MLP neurons of a small language model. Each row is named by its layer, matrix (gate and up: input weights) and neuron, and shows model dimensions 0-127. Each number is 128 + 32 x the weight over its row's rms, rounded and kept within 0 to 255. Numbers have three digits each. A neuron's up and down rows have the sign that makes its largest values positive.
A block is one neuron, or neurons of one layer that tend to fire together. After each block is what it responds to, as a language model described it from the Wikipedia text at the highest values.

L8.gate193:085158115165132088116135084123044100157178116107176145082172140136084091135131121104158115092128055125123149158134103142158092118144160143109043110184131114098142099239174089151099090101083099165176147091147106159113195193136121128126173130157099105083129141142155101203148075128147091093077150159134093149047119138141128070113149118106098171162152095097121085132111122148178125165100
L8.up193:167166155157184167145143126140172149174046102126113119137123123125126123135152135120165126117127141153106132143096130137113127113091107161112113126136090134053136112172120154092109123126126114093145155147142109138100174139188131097079202154147193108155123142140072079175133123114115148112141095111112164130123113158165091153134116147177150143123102134108079133125139100170091100081060
L8.gate296:121102120150106150054152140118118125140167123150148173176098062154116196155067126103158049133112128109172101143137137152101081119144133099072144134074124166129157112170170101111158119138151142162149136084139181150070202165104135108113086151182102134145099088149125120105183152118110091124128134115155114124153084129122143067164118166136141158176179095131126123178184146106095113119113
L8.up296:164162106111116177090159135082086114145116202179112166075116105097183183125099073149124124185151166107135161211144140117117141179110139064118153134045125107147125175144048112100100112144137123134150128106074148084144147168159117127117133113130114090067105158176086153091136111171116163170165155056121126152138109167121138099142057116142150148159140122137133172140155137096120130111116
L8.gate312:177134130122144120106165101160099134158133137141161169119075145138106142162127145115179093096116165164127177221117137182111115201073170094139109111119125157170178126153068116156128100109177144161087152141162124087212078114151133108155171075092134127113109167122206081070161082079115105120168103141125135163117167132140108138160173120139135170115136148099150182126070159130167075207080
L8.up312:161158092101083077096187187153109127135068092160109094142091142109132124122100149135134122107101152171137154178147148101122149150099086117179184124141147127174103155129167119133199133117133082118131162124145167145164166097158139063078111117132092136109116138082137050114128107128118098108147128131137132157129114137119134131153140107096113168135184141109157108101188096092085118126105
L8.gate351:153136157091169140056155067122126170133077063121136123154088117151108129163123146101086104083177171112130120189132110154100128153107114110063111125105146142106183086171047142147153135100078131096173123089136129110179090186143133129137114174082088150061121105167128108159137127110122147077128070079137170125162086098120115111081116121101144184115056113142106098134123151133100112120092
L8.up351:102092134115137159082144170208104093089162137126116118115088055107188107115053122138106085118143100182125120157130083112107164166176121097115111134086123115098115159150151117134126136188123174131136129089128130117131172142156099159124142152092068099131201114145074156117114120121168106110116177102159152173174096099118112116142076140121166141113169172144158132158150143123127071066131
Description: Closing ==, === or ==== marks ending Wikipedia section headings such as See also, Political career, Box office; weakly, some mid-word pieces.

L3.gate154:120120113096126105134109106145191170061111094108118137126142105133097080148133151092113183097083141097137097140100142107138108176157097168148148118076117146143131154085128107142104044115123021123082072101164135070148120143170113163120160110147133135023128065113151171095088176168116081120137149035127144123152101066076141112073135123132141101115201096181103129146176111166131108142156
L3.up154:152112155143114137101098157128080129119137120127104107081113143087204106135131089132102084142169119133103104088138090083133082113144187120073154092084144129196124179150150127144108138098176097126171069172183149054130133164167147134105144060096100168069144113104121149139142120115120136128088169110141138074125101089127145087159061137123117177108131131106126117146106135104152188156114
L3.gate218:144151154114167097076148127116075135110090124079161137160125135137115163129068109131089091117101143134140135146082123124136127146101162103105161137096115119155099169142119058137131165090127148170112105138190150091110095144068111115084158155098109141033184064139143087139166113105101186124196134116147132121143127078137151062055116129089076137177153125136118103129086122130147145088089
L3.up218:087116092164161119164114117108086150091145173133166109134137150176170162139104124124103109115148140170184099148089089150101123118129087097128110100103138165151129123143115124145101106099156103130119127106175164086075113110058065122146160154154115124079184166147162107087131110112123138082144131107130176129138147132159117073131107107102151102144162146172112094142073098113169119144119
Description: Word pieces that finish a word split mid-spelling, chiefly -ive (rece-ive, detect-ive, execut-ive), also -ly (secret-ly) and -ign (Sovere-ign).

L8.gate74:193087141114121193119058101191101156156164101091100153099137085119084098152089135117122132152112145136096147111140143157172128026166146131107179159170109136121086139157161086150068157163130104134098116119056106120108177170159109144183126142129156154119132170077158102119156153115110092176147174139146134155168158112143105118135145131175152134112122138096130007103161162072189099149120
L8.up74:161164143112136175149143109147083110105057168119129168119106145121134131163102143133126103168132129086150163113168137186096132108124089111151167130182075107102110186146151065159119126173132109108114139136202114125086097173125095147145155106088209174096158150122143155116166103094124111160119123139062119100179164140118214128138115111122154181151143116194085077107161144102095105093150
L8.gate162:111181128132177102176158116119150196124167085166166159091143135082145127164080106106143110077095150132135178088153100190174104123108156138168136144159087155167116142130128164168150176077080133134145176108178118139168108117080106120160135106149145107067098175076130108097159168164103147136140194133143149078155093111202142119164140108132085154086082154123180105108060169110094112149133
L8.up162:123097132133110156073138142135106142134139148195134111186159144099099127161109148128170130115109126071139180125133124126092118166110077137137104165145145104121171131124164149121104202141147124079117075074153181087128168172164127137122027158086124078166135097100131147129090137155097100165158122079124159132167122121129095184087130151119125107075143119159119096149177150119096131086070
L8.gate201:121162130139115118127132106139183218185152121130198124107165107053139126132125068094205086150094079070118094111155138182157182136122161126104138116140084156152148140139092099132122145138118101103179127126126116173095143097103142115137109121166202113111107145118145092148150138118132093171118155083102175098195178067068171141171119127135095096113095139139107122077162171113130075121224
L8.up201:175098111121124139118101148136140130117124138168155126089147188100177162157120079113155062152079173121115152093157062168140185101107205075145150153154124174144186165131086133157130120108157134056144119189131130185098114163102126127133137169092124135108120141114142087157088157101140122158190129097163098063152182089064100137116165097145096132089124126146120131138079208103138137133098
L8.gate377:145100120160125111115120054133202157137082104150168099132166107164123148129141099090168137122135171170159169134095122127143122203150191151129104171195173100069165181141095145127139111057110119136141160156096063162136174130135169137072144144089132139166110116145091077123135152164129162093132125166172124061121114061134106097152158086142090093135127075143164107110109154127112147064167
L8.up377:132153113110150181100204119179133149112058040155142110109127126083113115102122158133163071164070215113151104117179130143139148164147106079156108103125075133132115101154136107121124144177083129115124146094132144147051041135165109172110073139176079148114131119154153156185169149128148174106112124140099119087113097131171120117146160139096181182106102164125100081078098156118054129120171
Description: Fires on early mid-word pieces after a short first piece, strongest on the b of Album in discography tables; also Albion, as-s-umed, C-l-ark, St in Staff.

L7.gate68:050187143129099117141042128134066136163205161101128150099178147095125097177067076101125112128095152123142135133147118197099140118130118102102151168147205145169139149174160093142115132070134122157114140134102109163184135109126118139117137106110178132085095149127140059151105107119202100126189115078167113127091119124164103171183155083132178133171121143119109112144155100096120065089098
L7.up68:109136156105104114133072135061096058129141128156146168126077122108133094131116150144145118130158080175081133103140136125098108106085157166108151047120160129156105153178153121149092154142112087180114125170178077158108051141077086127148128207131051100066140146051121137108120080053107110101107105129152167104111108147197090163094141144158140119111077127131086157101170065088131150165150
L7.gate98:145143104125131188145135136149134157154098102115154159054094114105062150181150147124160097180159135090076132153171134177158134118175078125093131130147088168107130092171128136116152173148153119139092157056154124088130193146136132131188106155054185137154100150204160103165150143122110089161109112090115175063148112125116083111156113131168173154076096130142157127134101088103132158113134
L7.up98:114092129124112075114087120108074171161161166179106070084123209127109159107106139105151102095161168128194126078109127099121169134110157186069123124100133168142100176126091152144142124161188138141120148162102155116113133102103131119172145142149129143119158165122082141175139191191130093091129176168122078114149164117152105180162176113087137154135143148155127090114104174191141140136078
L7.gate190:102195095103099111087096124166089099137137096153134083177108039106100116161090107106110043132104162150133153124109132128097111159147152071108145124115104152142098120108115073112179045142153154090119032115108174144131144181118165085115113109142100149113155153088089103165134104155087138106100188084179181168138116177124091126128093098161085095120097118150156145138134098097144152120149
L7.up190:188112165140140094101118157173119118125095145150125172104194142120126138170166063133134166125170154163130089143179144147152144159188100129110144048125104153098125133133084116203138160130085088121099139143116111113099064183155167114197167097115159111124168107125078070175157101103125117107046173138154132058190130103147099152159150163109115169121131143156111124166115113087146129173119
L7.gate207:149087164105103111100083137075111188160155123177143073148149162184091150166075119118167113217095170071085180177121145105143133145161106147081105144123115184169160133157138123126157177123152051230168082094155163158126120121123161116148077133107104124127111128074091120127114183119161096143101143109106135153097144116110142144177111113161120129099164141129157116131102125110122130109162
L7.up207:120144154097117106169150134137156165159089103166117144178166123128186127160110074129174116142137143157130164137189163116174179096147141100137148146179128134119143104092153117176142144109152145137161146081097137142158116127128071104117089079133144121109139059170104091177105068113128177166110081157172223160153135135161089115198113172153136177106158136121186163136125125134141132120078
L7.gate252:118185159137132102165171108137134129140085124093149102100153132103064108131115077102130120124177136167161157195160122144100096166116141199128136139098138101104179129114058166136146153144156120111139090073098150069154144115175176172119096165097130161120165107140083160129109173092178125118113147084124141160154111145111117111144135151121144112177112154138071154157059167079146145120189
L7.up252:183099177147144072114103116153123144150120100145108055083140073144058160093146058146111093146154114057154126096126150095112147129182140113097157148133169111129130113136102174151135123189096140191115149118113173133145187140118131123185075102141147118205119116103082105105098120094196136150088167081082152112127146125137154129156149135146065131116135081132164126127114137171098141120151
L7.gate261:146159168137173101181103138130143084140115137126170127090136107119146162193065129118116088176122161152166180189160165132124102162134139132129163132172146174144067155157103131168118181152149089153149109105092123066123171100078113105170134119087109115040164147106107093106137146136144131151142136068096149077151109129109155110140143085132093180106148154219153167129132128069142107098147
L7.up261:133142137162113052142052138136056161204033113159095137090187143135117143114162153133111137145141054137176166164145168136113154117112092121113166163104083113189092123118110141132168119123139099152104119126185117139136112178143106092148041180213153187165081167157096117100094111153114135158134131139109100163129105119131125110110104138121105168121186124108119167174095101192143105118177
L7.gate266:182171140167115171202136121128025127212096173138131164110119127092070109176146143124072186085175087106081160157159178155101150123123193168090151134167096113132157121077145154130134145113101102134160087112113131096117141132120120154194103113106105155166127164109134114146029150098099196139043211150127141078133124139122124131126106151170080148100183182146139152134157189120175152122181
L7.up266:113192102225125111157137079169160122159180185137165164192133131099150151178155114155131124118144162130133134163164151146163182156113063144164150171167122138125104105154099121166046126111082154170144096106151148114156136166204127114112163099127171140152053170139129072128176078122132166139126172110100118157069179205100146135134146112137127116086099073152152134114180118127141133117143
L7.gate358:152206202125145131131081103158092117144123048122161150064127134166159137169078083088194125189169132110102163098151169094101148104195167082066173181187110136114145115103109160153127137148083126124141145170091135122094115101162183125114104114144159220164115124131071122139141133092090116079094127087142201116136167108155118113208126131176079171082121193113170129082134127119122120127162
L7.up358:076149117143124119116154101104108135137168150116127089100118105137081159088078103133174128174170159190123109102126124192126125076130147178114188121134135091131108115138136099126104159133062120162098105173133140091136024162107141145156120121113070128060168102135050137095103117088120095092138117123141154067140146192113151117122118132121156102156121177087100127124106129141155151109168
Description: Fires on the == and === heading markers that open a line before section titles like Discography, Career, Guests, and on word-piece fragments inside words such as Pub-lic-ation and app-lic-ation.

L7.gate5:111120132134157183070161137112076141100129214130105138131202065149080092111191094106095075171078198162119118119130112180116161135172112136066134115077132093128079093177158046059185105146107117178133088152145141146111147194079158133174140168079138166135145110109135151121083125139138134095096159125097120118129145084095114072141117156091186109147188141091031036113112173139110131144144
L7.up5:155061130120132095101108126122150127074130074193107147175122166146159133164141094082142180101097165160069165124119096171141132115110111140147175115117155156082146085162153132139121108139182102157128196127117134160107123153131149149073155080089131145126122119136095195088132141074109103136126151207173115115118169091131120084102124124167162138146169121160132070125168123111140157132090
L7.gate22:111137081124143120097108092152133101107127149085158092135119142042103178169171118102143117107113118162098159078128090149125158161117091172169097088181123131120093148138130152125194158099064069118093136104119064088074106116126126141109142190138145096161121111142188101131171118174120129149131157171189115126164150107122099118123165093104122112201132140165120132130147150130167113155170
L7.up22:165090125135129164118186135128132098070120089111135142111121113130180074108088081154113133178178131225158110165073113115114132099125154167158116106096152113127186197187094115149096099160112138120101124153082190136135079195138141121084150166106121092129131139094151135115172142082091111100155113134163123131162103116168143156120123137119154128170124123151131129128116095110149111141127
L7.gate33:083111111108119196102128131143092107154093128157153129129078153128125161174102097140161105119097105150077154228134185120103103124104113128086124069092135117163101053182138086056114138124141108178116091131142102105164157138150137072097142145122113118163118080087194142131164127117171147133110161144107178140115168153061182111100168132119149154168148131114127149111143082158144160076085
L7.up33:128119150086117132112151099165139077137124086106161142146111112189098112142125130126137080077143080152135208184133109139077120114100145084154139145112175101114136131101149107084152125119121112105129160088087162147100171164159128102117101068080117171122100102170169111099145089113113098097087189136121104072126159118118108110180191183097136160098188154163122111113153142157078215088069
L7.gate143:117145112116136147038090129143127047129147107140138141128104118131135129168138142123151149106139113202172169138111131150132144121121137096126121164079124081150095153122167098089135092137147133124072110122203102135134117123103196133095162135073088126088075126095148095131201139098129127155125124152131088179060120055088161101128139093119146151125126085119132089119122118147137105122111
L7.up143:115147103151126140108161119100111094112084147116130163177090123148117153129112173120120144129151143199119181136161100129138120124145133097146112135128108107139090103073202107093077084098178147181136140106219145106128129119102149123105166049168101119063126108120143138141152161132106186176095147149147162111111110100075134176109098077144149148146145099131152071162172160187168101130108
L7.gate162:109213114140140138071082086159096186163094094096195102098093121082157068197122128104113135063105068088086100121116161079125082205049126119081133080100148167152090112125095163077092169140101134183126093113149083106139154148118114105117117161126146117110117096133126118134206119111150102111119143123161151094153140104141108140141146140138153135124152142156102136117184086143137173123127
L7.up162:045110112074122083097149113155127184124141129117136150109082149110156129153167120129124106064124083101127143068128145093178175118168146136135138182177143164137038103120118196155163136113186118109171127180161093109119085145072105108125139161197131141101124128137102185126130070133141147124157142158160164167115113160183102175081118169109162122126173091085145143193156109137114125131156
L7.gate309:122135158119087117056086096121068097163132077157119082072183155153113136083160149131119135095110129141120100170138197136133104094135138160065144160184128093102161075121131064099158142124141168167119168075139086149146118153149131137122096151137081154101105100199037135107130161072141131138101133168092146115102135110100166112120187114178078157139155149118072126093150122184154134115161
L7.up309:098130149107097157092166176136097152116098122133041127139141140130099130128165153121190108110142127170123123130086134144184111168164099162105129148134126128060118102142121137179111096091100116096176128099153166106126159186109110167134148153107167150145086129130071145176140249130165128128115124100135135192087144108148151162126165158162116109128117060132062140112112139116147082065117
L7.gate317:119140098130150130117114099148130146101130118105151105124126111146105071101124142094136140082133142184125152112049102124191104131084098141152121076130109119143152038144131085104127091128130160182108091109135137144172136093089121123104178089158149187170199094143142140122104156118135149135179081175067138163019138122171200107110105131116156102174102149084171095106075119137065143147115
L7.up317:138121085209109101116173149113162168102080151142121142159149143137160133056143133111159087120116110177123188073222091148099134185089150162111122155132146147150133168075091113149170169134097108137138076119124143114125137155072077113091144132206178139098155101152171144078088151141107109176111158202141189178107120117120158167061084136153129148113173133184159109125104104089152128124096
L7.gate367:118143198115114096068103112111144156140104140149151123140134101140098107168141163103213150077085079111108116072049146126195068161085126179119113161080140084142131112129150121143103129081131080092186141162142064117170172171116131099140165102114113166092107124209088132147210106061100087140142081166145118097072180075117075150111126159104099190131086151120133138121115072216142110148152
L7.up367:108150112068233188129163109121088121139103142105042120141113153096140114159085120128159128106112114095095055123134114196096104160083107123079106169066122130093128130119186121115150158144126138137119157101144128110070140135146147137045112099088127142080090116162136135122163071116137096137215190085133112081202093107115170120153122098083157183072186104092100150144093178125156123080078
Description: Closing == marks of Wikipedia section headings, mostly late-article ones like Discography, Track listing, Awards and nominations; weaker on mid-word completion pieces (Conque-st, volunt-e-ering).

L3.gate170:157124129151105142148101110061115098101120130169098154154174140121108126098175087091089113159180079130084137124191153168161112122137162121148118162148143186122107151201157118185113145156101155125058089092132099153136153123155180161187168111137137147159123136126128145117127143122107168107141097118146157157123135068129128081128142130160183133182047163061154091109137207082137215093142
L3.up170:156125084153130127077115173093167085135123157155098155120138170167130191137175148132150123139182073110120065165123153108141155191100122095130166128100080145075171087143128187097128181159138100038139161142087122149140147113176138118128153101125095160141123035108144204107128092119146103120160155089113068140098075115101101161057093157077117105115106155138123151138123072086075133104150
L3.gate275:140206129127129150130100138113080104188147109164125091138122111080079106134114145090105085126099137118089136162139176131130178051099142075126118102167093144131122143164114112125136102105149149134134088097084182152170111124117131144098141042108138190157104107088104112091132174125176116150103108092136172127192120144142118135154093126115155135160129153122133119162152108123137143207161
L3.up275:142168149082129148167066145167080160096184080123106045119071126149120151206176121115126146053102142126156093067104182155116100038158082121125121080145098128086151155166062146096124106176150121173132100204113175093117080053133139142185109127122160173100067138130131107089123125116123134183115155105184114172145141098148086082129138152142109152118159141121106127145170143055096126151116
Description: Word-piece tokens inside split words, mostly a lone "l" or "l"-syllables (al, el), as in Bib-l-ical, Devi-l, B-l-unt, Nep-al.

L3.gate4:109152200160135107154117121150139132120182108132116138175156109206141152129095128130175103165156080126157115117144168140127108125085133065072121146123118133140159148096109087107095124131148095119073096131078090132127108111173126114104148074068096153159136146119096119186160079195165104111182147146077130099135130127090203143168144197087066117172134180123167175097155131105121115117068
L3.up4:118143133129117093080090140168109196165128097108108164139097137101091146168133148164093125122152141095166135173149134143133106163141071149119090164185098146152073112160169059173133134166120156141142123120170127188107223150082113117217108164100145117126137189191150053148143190083164124128131100127092188146117146071133076127113121082126152108145152100128130121078096107123121171174114
L3.gate231:150138127132136141107145122116154178167132110180138109104183126134148080128077202115150119184059129166084081143086149108131111119128190141125137194111126103158065142094090121106103157131068082122148121069121113182155122141141161148131151125154141065147080136165091100156164110110171151117163070105190092097117154092094212114092172119146119156123162116124184091124110160105179204156124
L3.up231:144081102117189146162151170118116145156116112137111105105178139168158113150135183138120122132104089183110071089086173101149104104136110141133181169123183074110103148104084222099104130163073109097111119108082138145142121146149164077164094159146126071122097085138086097158099134175148103149147116105196101150137155109095156104116129172103141133120149149134167113121134120097139159124127
Description: Short pieces that finish a word split into tokens, strongest for the e or ing ending "creat" (create, creating), also y endings (heavy, ceremony, By) and duc in products.

L7.gate1:110139125201114138180085081128076189153131154091142127089111107088115069153128065099084180124153122082132140117100081152091095112111150148105132168148100220200113166119182125159116180141195106116165115138145073141102154107127131113153163172134184164124110185131139086122122131160136119122100138178159136077138161077103148119181136125138121146096143142127143160082159136085160118156181
L7.up1:119083112155090119118178123139164134133109162099127122150170155109144093101143136127109157115090133123119100152106111151106122105176184090116102123118177142131078141136105102166164106103136138152115157068131157139115186136153138157075062200124128101147161118165107128077053176143104182184156098094178172103124101074078160115137123139138102164089126123160080101087164141100134130135205
L7.gate21:111110185129091063062113089135103147117139160115119108073125147155095123093140121118116190148079123122136130078072098110184110161148147113095087105127145165137095114182102144152138140128142075095086097122089148154077199102153106147132116142127168127096187123085199117132089078165182202113115081150121108134151133117136174135170144083135150061194070081106142189121150103202097121197130
L7.up21:143135143125087094100107120101128058169217106145140176098075097108125157173131195123112144129181126163104127135087113111099147100151123067104203117187095112140135095100122118082133088149151172068132109088131098122059139111175160112090136093140060138138095178111122101161107115110075110077115083104122121145102156176151115115147161133085108156167168114115107180088177134134125097145090
L7.gate77:158160049111105074180132118169188082131129122074183131095159128128070160128112142116140137160082112087181160184071110130166130087122096133187129133158101159157149111112131142157150176082135142058079128152097101146153149144149109131116117154120069123118133117100135099180105060111199121087118186115142158146090171122183170130122184076110098161131169086078136118134080103142132092193121
L7.up77:114154122092127152138104162109115147131142117122101184077111139108104108120164151126147146178157160183123152067096113105079146106106112103059138114094120124118156165151151168088110105191121109138098156152080122172086086062066116092098128117136090126101085100132194124139152099159123088091151106158143107138103132129161152108091086125115169101108199137104154091173083171177165168193179
L7.gate134:182138130122119133079093149123129160113141094115105141114192097103137087099103143098148115149119153102127135104090157132117141113151187112116057159131172100123172160090118130103166135060157105136132139117165106099131193140125099134116152158130130140106134164065040126164123153164132156103082068136142093093085165153176145174128097100141068103181125122146110086104112089111133052157154
L7.up134:126144113165123122134137135086068118131123188133179135130090136165157147149163154136126099141099099125131157127118189158166141113130125132087134096108137086038129077157164067087065092136119120126134135154166110048180168107101149082149170158105053092102092108075110180171073112141152146108081102080166117158114144139051147100144138102144116129113115158112150092127112095095092109143132
L7.gate145:088119153122133092118145113091147164132134071109136146104097084087106133129133152099182090077066126142137096138086098143171120132218128157140168176148100133150123091169081148155213066092141069111116108115079110127113163108151134090147128128159118128141071134160131133110107175162146139121171147088161116174139126100093120081159136131154098204130088210134097116093044220149151147140174
L7.up145:163126126096164119121125122091141136145120128188144151122148204099153068124090065125093111109094162119110080151128129107154134158119134128125143150150132147082182224180091134107162176103181135184157149122213185066089138086128097103159091129134097142120135102116103103149120180161191181063127141196162172114119097121101151109123145126193104152145099153159129167119144133146116133104125
L7.gate290:138097130098160131149146059147128135075118159104119130070047088117099073126108147115159141118082143106156149117104116128129118183139182187123093131080158133132107138120086171143134102131141104125121155161143056108135160170113166124127115215136095122086108119140061073100100105166111142069189119135120108022087105136082146121134161116094124155075088109142100166113170107165138154121117
L7.up290:111138174068128164072232101086123103176117076119148087141123148172135148198128109144140095179090121113106104199114135156140109103114069146131165090123137127146121140165118077133136130117196131117144154139118099069098148057129120127177061117059153160144141102142116109153115149132097089114077119064109140127119077239144124083122145187077128125154074119128141149186099072137092098111082
L7.gate348:128089135085174083124176134163107194100137145189122090094130155144121120145151168112182123097096105114180136112057103084124106133158168194048110140108151130126143087137146161107146110069146092124097082168074131155115148147124170117108132101105075072184133073170063134129121117111160094132107076144133118133132136092122067123117107190157097186175136118133136101104133176109091110207071
L7.up348:090145102149084161153111115163124084130203135103095149121110070168100103148123128110140116170181090102187122139161208080141140088136138128107172139100109180143091092107169158164113089182127101079110211144119142133113139111128097144147169026127095090155151118106098123141126119131138085094131136117169171102111105172118141150095167093122141116136103098128142100052146110072117143144148
L7.gate351:149139149119084161077127078107143146111093136090152102067126078142124120163067131114101120120158138144144111155108180096137122112089117145095131106106148148097190188159109094090117103106141058164130144180156171115089096138135218121100170161132146134110142099135101185141108140110140147117107167074128077123137124178128123111162140035090038122141111071154085125132080115121113084154145
L7.up351:158128113075111085129146141148139102127117148153201117123085106145121039117161120147165140147094093072077175135101095063187097101090108104125139118064089096167102112089149139136125107155110140098117060182096181151169102120188134136117192163102116125174096166119153158133030091117123178081131120132100154156110159102037125147155085098157105146139068144123174165138063186161153111151082
Description: Middle subword pieces of common words split oddly after a short prefix, e.g. howe-ver, e-duc-ated, se-ni-or, confe-der-ation.

L8.gate49:177140121104129064117114097099097189164088087128163130112146167138102121117112156114149118136127088069122158101154124122087111067092114159091179131145134147161112136108125057100171103143075080161199156093160150107156142144120134126133062074163172145131191140136116160162093161095109131159145130127184101037078174086117152115132152102195171122233107122139090128090125163071092159107143
L8.up49:101115140177057107110127122132104162114116106143117146082123126164132100119176101125141203133173076101195136098128162116157071144136102149126181141149133135081113121150114139171164144067106122090130117136105176138147175091125150150166091185103074146172144059148150125147103132102129182160127116094148083108146106108117129110129128111164176150080136167121111136129136203167146107150112
L8.gate170:158126178139124156097101120178075105090152134073170134128119066140126161142072113090142120141113090142085140159108108161155081174187130094100154167122148121137169086142101095127168086124142140167154122097093093115123128085155076134084132159130107123155130132150105128115109078144108142119133159152112064158100103132137141056156088138079165145148119102086122146139119158118121083151177
L8.up170:127091176154136155093159107110101036119095135146090120109144099198074172120142152154077061121139143155123153147095160092147083184196108100132120177135188137161183073126043141122124136141153160111122125164130146120115122125181097143166132138129104132182170130145116133148116112164131129113155128128119096068103134087117162068188081109160099181162097147092149122130140119128119157136153
L8.gate184:130092139109131130062157091065084126141107101170200109036150134102095123120135175108148122139142099107140124157162094113184179075100205110074138117158093128138197140132089114121101109081098102173113131102092140103066155186125148132117126093140126125113074120166124108166083122063121093122170153114168102123092075123131137144139138159136165165122140105119119157149160158118091113146096
L8.up184:187138172144156079107129072122137098164142102152090107145126176118090138117154159135125091121147055082090102098088150094101132143099122108121100143128110168099124096080165141133131110111132138095159121100137067139148106063204160072114077111153124159098149124109113130096108120174130129064099137124127077138121045145124158152049154151104101190145122125128126191177192123149105139115145
L8.gate374:109142118119134116076112072131117115145158105078088095120123140135127108121111155106164127135069134168158124135108113109142102129149157171097120165145097085147152148188151113132102114136126109166084125102142142075068213131140179135097111135095157152126076146097198105121109182141070116119109177122180107111146130054134150062126164123157077165119101064128165135199112145151115111158083
L8.up374:185137164161169132124108113130184095113162112124158099110121147125061119119082140116064075149108152117141115163129161088106062084116145098084183203120161089128148097125128084171156120176154147131162143115127128097111128082091137199141128127089114139116102074150116160114144138097126134106116133111135159045091125132078153095068169178128124132143151134082140149087154145101085150113126
Description: Short subword pieces in the middle of common words split into several tokens, e.g. se-ni-or, ra-ti-o, Nebr-as-ka, Emp-er-or, S-up-reme.